MLP neurons of a small language model. Each row is named by its layer, matrix (down: output weights) and neuron, and shows model dimensions 128-255. Each number is 50 + 15 x the weight over its row's rms, rounded and kept within 0 to 99. A neuron's up and down rows have the sign that makes its largest values positive.
Before each neuron's rows, "fires before" lists the tokens most often just after its 100 highest values on Wikipedia text that the model never trained on.

fires before: "us", "p", "pt", "ence", "s", "ent"
L2.down840:49 47 57 71 49 59 75 17 42 20 71 59 51 26 55 46 62 58 62 66 43 20 15 52 66 54 40 51 43 65 43 60 47 64 39 54 29 29 35 48 47 45 58 53 47 36 64 41 29 49 72 44 44 64 23 41 49 79 74 32 59 23 43 32 29 49 66 97 45 49 57 76 26 96 49 55 34 46 17 63 37 60 53 43 49 53 63 76 47 55 40 62 48 46 33 76 35 51 38 64 32 23 63 44 53 55 45 62 33 64 44 53 87 39 30 31 30 62 48 72 65 46 85 55 39 57 42 20

fires before: "\n", " ", " be"
L2.down543:63 56 57 54 30 58 53 74 55 54 57 53 66 50 55 51 72 47 64 40 18 52 40 40 26 56 48 30 63 45 94 23 36 65 50 53 38 65 91 36 59 24 70 16 52 35 61 43 78 53 64 51 43 40 63 28 63 78 28 38 49 53 51 32 37 58 55 45 61 91 34 43 61 42 41 67 66 98 44 54 57 47 28 45 40 46 42 75 29 64 76 62 39 40 65 68 51 60 42 37 67 42 64 44 81 32 40 60 48 60 46 35 55 13 53 53 70 58 55 26 45 42 47 59 38 28 49 25

fires before: "d", "il", "ed", "ers", "ing", "s"
L3.down1023:43 53 29 62 56 64 58 64 51 38 15 53 51 51 50 59 44 69 42 28 28 38 48 69 48 23 38 64 69 51 35 15 36 39 56 59 49 51 38 62 72 77 46 46 38 48 66 43 87 30 49 72 51 30 69 41 54 47 69 36 40 57 51 27 47 74 46 53 70 49 55 43 48 43 37 54 49 44 77 48 54 47 42 64 58 33 48 43 27 52 43 38 58 53 41 35 46 74 83 59 57 55 61 45 33 79 61 29 59 42 46 48 70 62 44 59 59 41 74 25 31 58 34 36 24 70 35 63

fires before: "\n", " ", " 6", " Pri"
L2.down374:49 42 79 40 66 35 35 49 49 40 55 38 36 78 33 30 63 36 30 27 64 48 20 66 59 65 63 28 62 50 28 49 26 66 54 34 62 45 57 62 75 55 74 38 36 49 18 33 55 59 68 46 55 76 55 52 69 36 39 47 21 49 51 78 11 53 27 59 39 43 21 34 45 37 54 55 61 48 73 40 41 41 47 71 63 49 82 58 48 63 27 61 24 50 42 82 48 69 68 93 44 65 52 51 40 56 71 60 68 64 64 38 60 75 55 41 63 57 39 45 64 31 31 50 46 48 60 62

fires before: "\n", " |", " /", " ", " 5"
L2.down147:62 43 46 50 58 41 47 58 54 59 73 40 55 35 42 50 72 25 64 72 04 61 41 97 60 44 44 50 51 46 68 49 30 48 50 34 81 61 46 43 73 40 50 48 32 55 42 43 53 57 31 63 30 32 10 60 32 36 48 44 70 30 61 73 25 55 43 35 68 58 32 54 65 79 47 40 53 25 40 50 28 68 65 46 62 25 53 44 57 58 83 33 36 46 57 33 56 39 32 58 67 46 71 23 31 38 50 45 28 63 20 65 65 44 71 72 30 58 39 78 69 13 26 56 35 54 69 50

fires before: ":", "ed", " by", " |", "ative"
L2.down1038:60 61 73 35 58 29 25 81 52 51 62 56 61 53 72 45 46 43 65 66 59 44 71 32 50 46 58 37 25 52 38 59 37 34 55 70 33 67 44 58 32 44 72 53 50 37 32 64 57 40 57 65 66 27 58 80 48 40 31 49 29 46 38 36 20 48 44 58 52 44 59 54 51 45 42 63 47 72 48 67 57 41 42 81 52 49 68 60 60 46 44 60 44 79 62 58 51 54 54 40 48 66 54 56 74 40 26 59 50 51 46 49 40 42 43 69 41 55 60 48 88 67 43 40 25 45 33 73

fires before: " as", " by", " in", " for", " to", " and"
L8.down1093:33 42 44 43 50 52 56 72 59 55 35 59 42 31 60 53 32 62 49 39 74 64 40 58 56 57 47 37 57 67 59 37 71 23 46 46 55 45 61 18 41 55 23 53 29 68 41 39 30 26 44 42 21 36 52 74 51 29 44 64 66 24 60 30 65 66 58 57 35 51 58 55 49 17 69 79 40 51 21 63 54 76 33 61 45 61 40 64 52 76 48 31 21 64 38 56 44 42 41 83 30 21 54 21 60 77 51 39 33 46 55 67 51 56 20 36 39 39 50 36 68 76 70 50 41 49 55 56

fires before: "s", "mp", "t", "m"
L3.down129:26 39 88 81 52 60 62 22 93 38 37 56 83 69 69 35 64 47 42 28 38 27 27 33 44 58 73 52 63 48 47 48 30 67 75 22 54 64 67 53 25 49 57 58 20 42 49 56 55 60 45 39 53 55 67 49 45 34 46 42 55 56 41 48 49 63 50 40 38 57 62 31 74 34 43 79 36 58 33 55 59 27 53 34 57 40 46 52 23 66 42 71 75 48 46 51 28 44 48 56 47 56 12 73 70 59 30 31 64 33 41 66 54 35 55 38 48 62 55 56 54 62 17 58 55 59 55 63

fires before: "==", "In", "st", "===", "\n"
L5.down771:27 46 80 58 45 50 62 56 45 35 42 58 72 35 57 53 56 65 58 55 60 54 43 51 53 59 31 56 73 31 23 51 68 44 53 37 50 49 49 62 48 37 51 47 54 50 61 72 25 72 42 59 77 66 71 38 29 30 52 62 50 60 62 67 30 53 50 46 75 28 66 71 60 29 28 58 54 43 59 64 58 66 39 38 62 58 51 28 49 67 51 65 44 45 44 20 38 37 48 30 37 32 37 59 40 45 42 58 42 47 42 45 38 69 35 74 64 60 39 69 66 20 70 63 07 70 39 66

fires before: " |", ".", " of", "s", "d"
L2.down526:60 42 69 65 71 46 59 49 50 55 56 67 54 66 40 51 61 56 25 59 63 21 71 25 57 61 60 47 53 50 49 16 42 57 49 50 57 41 61 54 39 39 37 52 58 42 43 34 50 44 63 38 74 44 51 62 58 39 35 31 63 44 62 68 54 33 40 63 67 57 52 56 33 24 42 48 52 24 36 45 66 68 50 36 52 46 63 51 88 36 38 45 25 73 49 45 18 64 53 63 39 38 51 68 32 58 58 59 51 68 63 56 76 64 49 36 43 37 65 41 20 71 50 46 46 27 39 21

fires before: " by", "d", " of", "ing"
L8.down1158:49 68 57 49 84 44 33 51 72 60 48 52 53 75 31 38 23 61 41 47 35 58 56 48 51 48 77 49 68 42 37 64 08 77 33 69 47 64 61 63 44 83 52 74 24 70 67 53 47 52 41 29 51 33 64 70 67 78 31 37 36 66 43 26 43 64 61 42 61 65 30 27 68 30 54 41 55 53 63 34 68 41 62 38 56 38 72 47 35 45 56 54 48 60 67 46 51 67 43 65 54 64 63 49 47 37 50 46 56 43 21 41 54 58 27 42 30 47 23 37 41 93 68 60 59 67 65 22

fires before: "==", "\n", "In", "===", "H", "A"
L2.down916:39 47 58 78 31 61 56 56 43 50 59 75 50 62 51 64 58 50 63 38 37 59 39 53 53 68 57 49 61 69 44 59 52 61 60 55 41 33 38 45 58 34 65 44 26 59 53 38 53 60 57 66 47 72 40 19 48 57 43 66 39 51 53 51 40 37 64 63 58 72 63 45 47 65 30 37 36 53 42 30 27 49 46 54 67 37 41 69 53 57 48 49 58 49 38 52 29 33 54 20 65 33 41 38 44 46 56 51 28 64 30 78 65 44 58 61 48 43 57 64 40 17 38 51 26 50 40 49

fires before: "==", "In", "The", "===", "A"
L2.down583:43 46 94 51 70 39 62 60 24 54 70 44 68 59 69 56 56 47 41 47 56 40 39 47 41 49 68 33 62 51 44 52 64 51 45 61 31 55 57 54 53 64 57 58 35 63 63 44 49 64 53 33 41 43 50 58 43 41 50 62 64 57 53 57 46 34 57 58 51 52 48 60 57 46 46 37 53 55 56 50 49 36 49 54 44 47 49 47 43 50 47 69 34 53 52 33 64 45 41 39 35 62 33 52 55 57 52 43 43 80 61 41 56 37 41 50 53 56 42 46 64 41 60 53 00 49 48 45

fires before: "al", "st", "ate", "s", "ing", "d"
L5.down1147:67 67 40 55 50 61 25 60 47 50 33 39 49 71 23 46 51 81 38 25 60 44 70 50 35 52 37 64 70 46 56 64 52 32 69 45 39 59 64 83 40 61 31 70 59 59 53 48 37 63 58 67 64 42 53 49 61 37 42 51 49 41 49 49 31 62 38 47 47 58 28 43 56 29 38 29 51 55 42 59 55 38 57 46 39 41 68 33 56 19 43 50 63 55 57 56 72 63 83 43 54 55 40 31 21 69 48 52 65 59 42 34 62 83 56 47 28 40 53 40 37 54 74 79 36 27 47 44

fires before: "\n", " ", " 0"
L8.down1045:70 28 78 52 63 44 33 38 52 54 66 25 65 45 57 40 53 47 53 32 44 82 61 62 50 48 72 30 73 50 72 24 40 48 63 52 39 35 54 51 57 55 48 35 55 70 48 45 68 63 43 36 37 68 37 52 46 49 33 39 42 76 63 48 41 69 00 62 41 52 44 67 33 55 62 37 71 68 67 24 57 54 41 68 51 47 66 60 47 62 57 36 66 39 57 47 30 49 34 49 61 39 74 48 44 68 50 60 33 23 70 59 57 34 71 48 47 42 46 54 63 64 42 73 45 51 47 29

fires before: " the", "n", "s"
L6.down86:39 54 82 65 66 26 52 71 39 49 46 52 55 25 76 21 35 53 66 66 43 47 56 30 62 77 39 62 60 58 60 37 49 45 42 57 75 78 58 50 43 53 59 75 41 54 46 52 43 48 58 41 51 42 36 39 32 53 42 29 31 45 58 36 38 56 54 71 51 58 36 70 33 51 63 67 46 35 54 50 52 49 32 37 34 59 48 65 52 44 51 66 61 63 43 46 67 65 54 66 45 61 45 50 76 53 26 61 43 82 62 43 72 52 63 35 45 74 56 63 35 42 63 69 51 40 63 42

fires before: "\n", "-", " "
L2.down127:53 39 34 41 66 35 76 58 44 62 56 67 34 76 75 71 70 62 27 63 46 53 53 57 62 43 47 74 81 54 28 55 35 36 23 60 54 33 18 46 45 31 37 43 41 46 42 53 32 33 32 54 29 55 47 33 61 51 53 87 60 67 44 67 43 49 31 51 20 31 69 68 39 65 44 35 07 53 44 62 45 79 47 58 40 43 50 59 40 27 29 63 50 68 75 32 27 46 57 60 49 30 42 53 56 39 38 72 47 57 53 79 25 23 55 80 43 52 71 43 93 69 40 68 39 58 42 55

fires before: "==", "-", "===", "A", "In", "\n"
L5.down5:46 52 94 58 57 46 58 68 55 86 53 53 62 47 20 63 50 40 69 28 60 61 55 46 47 52 51 38 49 21 74 37 63 71 60 53 50 58 37 68 50 57 66 45 42 58 59 43 48 50 51 53 54 71 74 83 65 29 53 34 56 50 70 60 45 59 35 36 75 36 43 53 56 41 24 44 50 40 63 62 46 34 29 61 59 74 71 47 37 48 40 64 65 61 43 51 38 54 38 36 48 48 39 64 14 45 55 64 30 52 43 45 60 66 70 42 77 62 47 79 76 45 53 69 00 56 51 73

fires before: "==", "===", "In", "|", "S", "H"
L5.down435:42 48 67 56 68 55 28 36 39 12 41 54 66 53 83 49 66 59 50 47 58 36 41 70 48 39 90 75 61 25 42 55 69 47 44 44 55 50 58 56 40 42 26 54 47 43 52 57 53 53 45 60 52 61 49 49 68 49 35 73 32 38 48 61 59 43 51 56 55 51 70 44 51 29 84 69 49 50 59 49 47 51 55 58 53 41 30 55 69 60 54 49 33 49 60 38 58 50 29 72 32 67 33 66 50 41 43 52 40 48 44 30 47 57 39 44 34 58 58 54 51 52 63 45 07 64 37 66

fires before: "ment", "ed", "ing", "r", "ure"
L8.down540:38 56 42 84 43 44 40 55 56 12 45 35 55 61 45 54 51 58 36 30 47 71 47 50 45 44 36 79 24 36 45 63 79 57 75 55 54 64 29 47 46 44 55 20 66 46 41 65 42 37 30 40 14 45 31 55 56 71 60 56 49 34 71 56 52 58 30 66 41 53 54 39 67 13 42 37 48 50 40 37 44 70 50 49 64 45 65 52 31 40 23 44 64 51 50 53 59 31 24 55 59 61 42 44 50 90 46 71 50 75 69 82 45 62 30 51 53 23 38 87 57 34 55 54 54 39 49 36

fires before: "==", "In", "The", "A", "==="
L5.down255:54 36 89 64 69 32 43 60 36 65 36 64 42 56 43 77 34 48 50 53 57 34 45 68 48 74 43 16 27 51 40 50 65 55 54 50 53 62 33 55 75 49 56 52 45 26 55 34 39 59 61 65 63 47 68 77 56 35 73 46 69 48 52 67 42 31 39 45 36 55 54 47 45 37 42 40 76 41 96 63 60 48 47 53 42 62 52 36 54 44 75 51 55 72 63 62 54 63 50 32 63 62 55 72 38 57 72 77 45 45 48 64 68 48 33 49 32 55 51 62 56 48 62 60 00 57 42 50

fires before: "d", "b", "e", "om", "dge"
L3.down299:38 41 68 30 59 27 45 19 18 48 76 65 53 67 51 62 68 66 62 71 64 71 36 46 54 32 58 19 54 39 33 76 45 59 48 47 71 40 71 58 60 42 53 36 76 48 23 37 45 61 57 60 17 55 28 50 58 51 54 44 46 37 45 61 50 48 54 60 26 71 49 62 45 24 40 66 41 97 56 55 52 52 61 24 71 43 47 60 34 53 35 44 65 47 38 48 21 52 43 44 73 39 53 49 54 78 56 40 47 40 67 37 65 11 15 58 37 63 46 39 35 46 34 48 36 75 32 62

fires before: " of", "re", "c", ":", "er", "ed"
L8.down779:46 29 44 33 39 41 46 39 34 61 51 68 44 66 62 49 68 58 48 28 59 71 59 46 56 68 50 71 82 58 38 47 48 52 41 61 30 53 52 28 53 36 55 50 36 73 70 43 55 48 45 61 62 33 53 45 76 25 35 54 47 47 56 58 26 70 40 61 57 37 49 47 18 28 63 29 41 69 56 41 62 53 26 08 52 64 55 59 35 28 47 05 34 60 69 45 51 54 53 67 40 57 47 58 34 48 64 37 72 22 49 51 53 49 60 41 47 24 61 74 36 50 67 47 50 36 49 46

fires before: "ed", " by", "ive", " he"
L8.down612:59 60 37 51 61 39 50 78 27 69 34 25 68 44 43 41 44 55 60 49 63 63 77 36 76 52 28 41 73 68 45 35 46 31 45 65 31 53 64 63 34 36 56 53 72 43 69 26 60 46 32 40 57 33 49 52 17 45 60 46 57 64 60 57 50 43 84 43 65 80 27 32 34 63 52 44 63 58 50 74 75 33 10 54 34 42 61 66 55 60 54 40 46 50 47 30 56 36 28 44 38 49 48 45 76 64 18 34 45 59 67 29 37 62 44 34 50 53 55 38 57 37 48 24 34 46 53 54

fires before: "ed", "\n", "s", "ing"
L3.down316:55 63 50 41 66 33 44 39 37 54 56 27 55 58 80 42 61 26 59 58 71 64 37 31 07 47 31 55 50 39 58 32 25 67 39 43 22 54 35 38 48 91 39 43 68 62 48 56 48 44 55 51 47 57 33 45 73 53 53 73 17 53 45 66 73 54 52 49 34 39 54 43 56 53 51 26 24 44 39 20 66 47 61 45 60 43 62 24 37 52 62 48 64 44 36 56 25 28 54 63 53 43 72 47 40 84 75 54 77 61 62 53 53 37 55 50 70 14 50 73 59 51 58 41 24 35 43 62

fires before: "\n", " ", " Sh", " 6"
L6.down448:78 37 49 48 52 57 71 38 51 54 23 46 52 62 47 42 50 69 42 48 70 57 37 44 62 48 65 32 59 47 31 42 48 46 69 41 61 44 29 42 34 57 16 45 37 24 32 47 85 56 29 53 44 70 53 22 27 41 24 31 29 49 82 69 46 48 18 57 43 46 46 56 63 67 43 54 60 94 46 31 45 62 52 51 56 44 60 77 29 76 25 40 53 52 62 37 30 16 69 45 37 69 34 43 49 30 61 64 68 61 77 41 53 52 47 56 30 45 58 59 62 62 02 53 59 64 70 57

fires before: "|", "-", "|---|---|", "s", " ", "\n"
L6.down193:49 59 90 65 40 53 40 62 51 46 49 42 68 50 69 68 52 21 51 47 61 29 56 37 48 42 43 59 79 44 42 43 52 38 48 39 69 79 36 52 30 34 62 42 41 36 48 30 46 54 74 64 52 45 52 49 64 59 50 72 28 33 35 49 41 41 68 72 42 68 18 58 77 57 58 64 86 49 80 45 32 65 34 33 32 55 41 37 12 56 43 71 36 47 57 54 68 39 32 28 50 25 62 60 68 53 57 37 21 45 63 57 58 43 61 51 67 49 64 53 42 19 61 73 21 56 50 53

fires before: "==", "In", "===", "The", "A"
L5.down191:54 51 85 58 61 31 50 33 58 44 66 64 48 57 68 42 46 35 34 35 42 49 40 27 53 42 56 46 31 45 62 44 55 70 54 54 33 72 45 51 72 52 29 68 54 50 51 51 39 51 55 44 63 54 45 48 55 60 64 53 51 52 44 44 45 45 34 42 44 50 53 49 50 45 38 46 54 48 69 45 63 49 57 41 52 51 42 59 41 50 32 62 46 60 80 47 50 37 72 49 52 48 28 48 46 63 59 39 46 75 52 53 59 39 41 61 49 36 34 41 61 67 58 53 00 43 53 44

fires before: "\n", "\\", "$"
L2.down672:38 66 55 85 59 49 18 59 73 40 43 43 59 37 44 51 82 18 52 54 63 67 38 54 64 35 24 44 64 29 48 81 56 64 50 43 33 49 76 56 57 29 69 43 70 18 68 50 73 74 44 50 57 51 56 28 45 69 57 50 31 49 47 61 49 54 66 22 48 37 44 44 75 69 53 72 70 33 44 27 41 39 16 58 35 73 40 57 28 30 57 47 30 50 34 35 59 41 47 47 44 50 63 55 72 73 44 49 43 74 48 66 44 23 34 45 41 67 58 69 48 53 24 54 27 73 61 60

fires before: "ed", "er", "tion", "\n", ":"
L3.down982:61 40 40 37 38 53 36 44 44 70 51 48 51 47 64 39 47 51 49 39 70 78 66 49 54 53 50 35 33 28 67 52 30 58 49 41 43 44 51 58 57 64 70 22 56 57 73 39 60 64 36 40 60 35 58 65 64 31 69 52 17 61 66 71 49 40 57 65 41 79 62 55 71 32 35 43 56 53 54 38 67 41 40 54 56 41 46 42 39 59 82 37 21 64 61 47 40 53 52 39 51 60 65 68 32 40 61 51 43 53 69 63 61 55 61 27 60 56 53 41 35 42 60 25 28 66 60 20

fires before: "\n", "la", "s"
L3.down120:40 40 57 69 60 48 52 51 61 13 43 64 43 43 44 78 48 25 62 38 34 66 58 39 36 39 60 31 56 60 72 54 68 43 70 45 50 68 51 43 83 42 70 31 42 28 64 52 18 60 64 43 52 49 47 51 54 40 30 35 57 49 19 41 28 35 47 50 61 28 56 50 52 63 88 49 62 72 57 41 55 54 44 61 47 54 47 59 50 60 71 38 67 23 40 28 61 45 48 58 57 39 43 32 50 36 64 45 75 66 45 42 41 59 74 40 52 48 36 56 47 49 45 35 38 66 39 53

fires before: "s", "n", "son", "er"
L8.down1082:39 58 62 53 34 55 38 65 67 37 37 38 59 38 72 77 47 46 37 46 14 39 51 61 56 54 52 43 52 57 36 47 29 47 51 61 47 24 35 49 46 48 68 73 67 61 53 48 52 46 52 50 23 45 67 55 29 32 43 60 37 62 66 47 20 51 78 58 58 43 75 38 38 39 27 35 44 37 57 45 46 50 54 60 52 52 58 53 33 41 43 41 57 35 70 25 56 00 40 56 39 53 70 33 72 44 50 58 25 65 47 59 45 71 37 57 48 49 81 27 74 57 36 35 47 54 40 51

fires before: "ed", " by", "il", "ion", "s", "ad"
L3.down740:46 82 52 61 49 56 56 42 30 49 84 72 40 18 37 36 49 29 44 54 53 35 44 49 57 28 67 46 52 63 32 53 45 54 44 76 60 32 55 39 43 49 56 40 59 49 67 47 80 45 54 57 31 24 52 17 34 22 59 43 63 59 50 45 41 48 51 46 43 68 66 32 39 53 49 55 68 64 51 58 63 43 62 62 46 48 34 51 42 68 38 39 68 35 31 41 77 38 55 58 45 59 68 45 33 38 16 52 35 30 44 53 34 45 36 67 43 42 45 35 42 36 27 46 32 67 37 34

fires before: "==", "In", "The", "H", "===", "A"
L2.down150:62 54 35 54 40 42 64 65 54 62 47 48 22 46 41 49 69 58 67 46 43 40 45 22 60 70 58 69 25 42 66 47 38 43 24 56 25 54 39 66 78 61 43 40 62 56 51 59 30 63 75 57 57 54 51 17 32 57 81 59 65 48 66 46 64 37 41 41 47 43 32 50 40 59 30 49 57 47 43 49 45 56 51 56 51 24 27 39 44 43 58 38 38 53 63 44 25 63 85 67 19 30 53 51 33 42 56 30 50 39 54 40 48 29 50 54 34 38 45 49 61 41 32 54 57 56 78 50

fires before: "\n", " 0", " ", "\\"
L2.down443:65 50 49 51 60 53 66 48 68 36 77 66 57 59 56 48 50 35 68 53 51 35 52 41 45 41 56 44 51 29 56 23 41 33 44 60 56 46 69 52 43 33 65 59 44 22 59 34 47 49 55 27 10 51 51 44 44 58 44 56 29 55 50 33 43 32 58 31 65 47 52 72 63 70 51 47 53 48 57 69 65 52 47 43 57 34 38 40 29 34 64 76 60 49 40 25 65 36 30 53 43 44 61 39 33 54 37 55 39 66 33 54 45 18 54 51 41 54 67 49 79 45 21 60 38 71 50 55

fires before: "\n"
L2.down499:72 59 34 36 42 58 63 46 58 43 50 56 51 49 34 43 30 57 73 29 58 41 65 46 54 60 41 50 23 56 61 44 74 73 39 34 24 47 66 46 51 33 48 50 43 43 27 38 52 54 60 38 39 56 43 00 51 55 52 31 64 21 49 41 25 39 40 90 42 55 61 33 40 48 61 51 62 59 62 45 20 57 41 43 49 22 35 38 26 57 63 26 46 48 41 49 71 36 43 39 75 50 35 62 67 50 49 49 68 53 28 86 51 49 64 42 65 29 41 41 61 51 42 60 35 61 37 47

fires before: "ish", "ra", "ity", "ition", "ult", "r"
L8.down1160:33 44 55 49 52 66 66 46 63 16 73 38 67 85 49 71 30 44 51 40 51 48 70 47 67 47 59 52 52 41 42 47 44 09 70 45 49 66 56 34 74 51 53 90 73 31 59 76 51 45 77 44 24 70 47 57 69 58 53 37 49 63 82 27 47 18 35 66 16 35 45 56 42 52 66 57 31 69 12 49 49 34 39 48 41 63 29 46 36 31 65 57 60 61 46 78 64 61 42 69 38 58 56 65 69 48 68 60 54 39 63 56 38 43 47 44 41 40 43 45 42 50 52 52 50 43 40 23

fires before: "s", "r", " of", "ing"
L2.down480:54 46 39 29 48 51 59 50 47 34 35 40 43 29 37 76 74 72 33 53 31 52 40 29 50 72 45 56 64 55 42 41 44 58 49 71 47 46 58 42 73 31 58 30 42 64 43 59 52 58 37 50 42 19 50 38 47 73 87 53 52 72 40 22 40 52 51 37 66 52 63 28 58 25 54 58 41 58 16 54 54 53 51 48 48 57 62 65 41 55 13 45 33 34 74 51 44 52 52 84 55 61 50 65 89 52 26 46 38 35 74 68 71 74 44 52 40 39 52 43 58 59 56 75 35 63 25 51

fires before: "s", "om", "st", "n", "ne", "d"
L2.down1181:65 52 47 71 53 39 43 51 53 23 52 68 75 78 52 76 39 39 79 36 48 48 42 44 39 57 24 47 66 36 89 61 53 54 46 36 26 69 68 60 75 59 59 46 40 45 41 53 68 60 54 54 27 61 55 55 55 66 52 37 40 40 42 68 42 23 16 29 63 50 37 61 62 56 51 21 57 56 67 48 27 55 59 52 91 50 51 36 26 47 64 40 51 38 59 35 45 57 68 50 48 66 37 47 41 55 76 48 32 30 54 46 73 41 19 64 36 55 47 44 43 39 37 63 49 44 21 46

fires before: " to", ".", ",", " by", " in", " with"
L8.down436:42 49 46 39 65 55 25 48 51 59 52 40 82 42 47 70 45 87 45 58 51 56 23 64 46 66 46 48 61 77 54 46 45 51 31 70 52 51 71 63 72 51 28 50 57 32 43 61 62 67 59 18 56 42 50 70 64 23 19 61 51 36 73 58 53 73 48 44 27 16 21 62 57 10 57 51 49 52 55 42 42 68 45 55 22 69 50 49 46 61 52 56 38 30 35 56 38 51 68 81 55 49 57 43 42 72 52 70 67 40 61 73 64 34 50 40 46 46 24 80 61 55 47 49 40 46 34 60

fires before: "d", "s"
L2.down1127:61 29 60 49 59 34 47 47 43 20 52 50 39 55 78 54 36 65 48 35 40 37 27 38 44 43 42 38 64 62 45 32 33 48 64 49 59 26 55 42 53 50 74 65 23 63 57 63 78 63 65 67 44 14 54 50 36 30 46 46 37 49 61 66 56 45 40 39 34 46 57 52 36 35 46 46 53 16 33 30 22 41 40 65 52 95 45 47 24 38 39 42 69 48 45 51 46 57 42 28 69 52 37 50 44 78 37 46 60 89 49 52 75 48 42 40 61 66 31 57 76 68 61 51 69 44 64 27

fires before: "-", "\n"
L6.down34:71 39 58 51 33 64 51 45 64 43 22 49 61 51 28 57 42 42 67 08 24 26 54 36 43 34 38 47 62 54 58 71 60 55 44 49 45 45 50 18 45 38 41 70 68 64 61 54 36 45 35 49 43 36 56 31 52 17 19 50 45 74 37 60 42 59 69 46 49 11 76 34 32 58 67 58 65 84 27 50 88 25 17 69 32 42 57 55 50 62 81 46 49 35 24 55 57 58 60 54 46 47 51 68 41 41 48 47 76 75 52 47 47 28 59 48 17 26 55 40 55 38 47 60 17 41 30 67

fires before: "==", "In", "The", "A", "==="
L5.down1142:42 48 72 52 59 39 56 43 56 49 56 63 50 61 56 48 44 52 46 46 41 39 43 48 50 56 50 35 45 38 44 57 48 53 49 49 38 58 41 58 52 64 40 47 55 59 54 53 47 56 44 47 45 46 48 50 56 50 52 55 62 37 55 47 45 48 43 46 47 53 56 55 40 47 45 38 52 59 62 51 53 56 41 43 52 61 54 56 58 52 46 57 43 60 47 41 54 34 42 44 47 63 39 54 55 50 61 52 47 78 55 56 46 50 35 50 52 55 38 40 58 58 54 57 00 59 50 45

fires before: "s", " that", "ed", " the", "ing"
L6.down90:85 49 56 60 56 50 36 42 62 61 58 62 54 52 64 48 60 14 35 50 45 35 50 44 46 36 37 62 56 67 64 55 36 67 61 47 43 43 67 50 65 30 56 22 55 43 66 48 43 31 65 75 71 30 52 18 81 53 49 55 43 49 59 71 40 51 31 36 52 31 44 37 61 36 31 42 34 58 25 61 43 60 30 31 48 75 59 41 69 38 54 58 43 26 62 64 47 50 49 80 72 58 61 64 38 82 65 56 48 50 49 35 72 30 48 38 47 61 50 57 54 52 52 59 62 74 67 36

fires before: "==", "===", "The", "A", "In", "H"
L2.down821:33 50 76 53 32 29 59 69 48 35 56 37 44 24 62 43 49 54 39 51 45 38 65 66 44 55 41 82 42 35 43 49 17 56 45 49 59 35 30 65 54 86 35 31 45 42 44 79 45 63 38 64 56 53 38 69 37 49 60 47 61 59 52 40 45 36 75 60 64 49 47 55 52 32 37 56 58 63 58 44 41 63 46 47 35 26 35 35 34 36 57 62 60 48 74 58 48 28 56 67 12 47 29 67 39 40 54 58 35 53 63 62 73 29 50 51 55 64 56 47 57 37 51 29 45 17 70 35

fires before: " |", " –", " (", " ", "\n", "."
L2.down616:68 83 61 52 39 43 31 50 35 71 69 53 23 35 39 55 56 65 48 32 50 39 62 26 46 56 30 66 75 48 62 59 39 85 62 47 27 41 41 72 55 51 78 54 73 85 44 43 72 45 41 26 48 61 60 54 47 50 40 31 61 50 58 51 60 41 43 56 60 53 54 49 37 56 34 61 71 35 65 29 29 61 33 41 51 37 28 63 22 88 56 47 67 45 31 55 61 34 30 51 61 34 72 56 50 44 56 50 60 74 53 44 41 14 41 34 69 76 60 35 58 33 39 61 36 56 42 39

fires before: "s", "est", "it", "ine", "tion"
L6.down245:17 60 79 63 46 53 77 52 26 32 70 62 56 40 47 43 53 50 45 60 59 37 63 58 44 65 24 43 43 54 88 57 63 38 37 57 59 62 55 41 40 23 54 37 39 43 35 36 37 25 57 70 51 34 28 37 56 40 58 34 51 27 31 28 58 23 29 69 29 58 53 51 68 62 43 47 37 20 74 59 66 62 52 55 39 60 65 30 33 47 36 12 74 55 41 64 31 54 63 28 66 60 71 54 57 40 31 56 47 64 39 59 42 66 49 31 64 52 73 52 40 51 51 70 48 28 26 51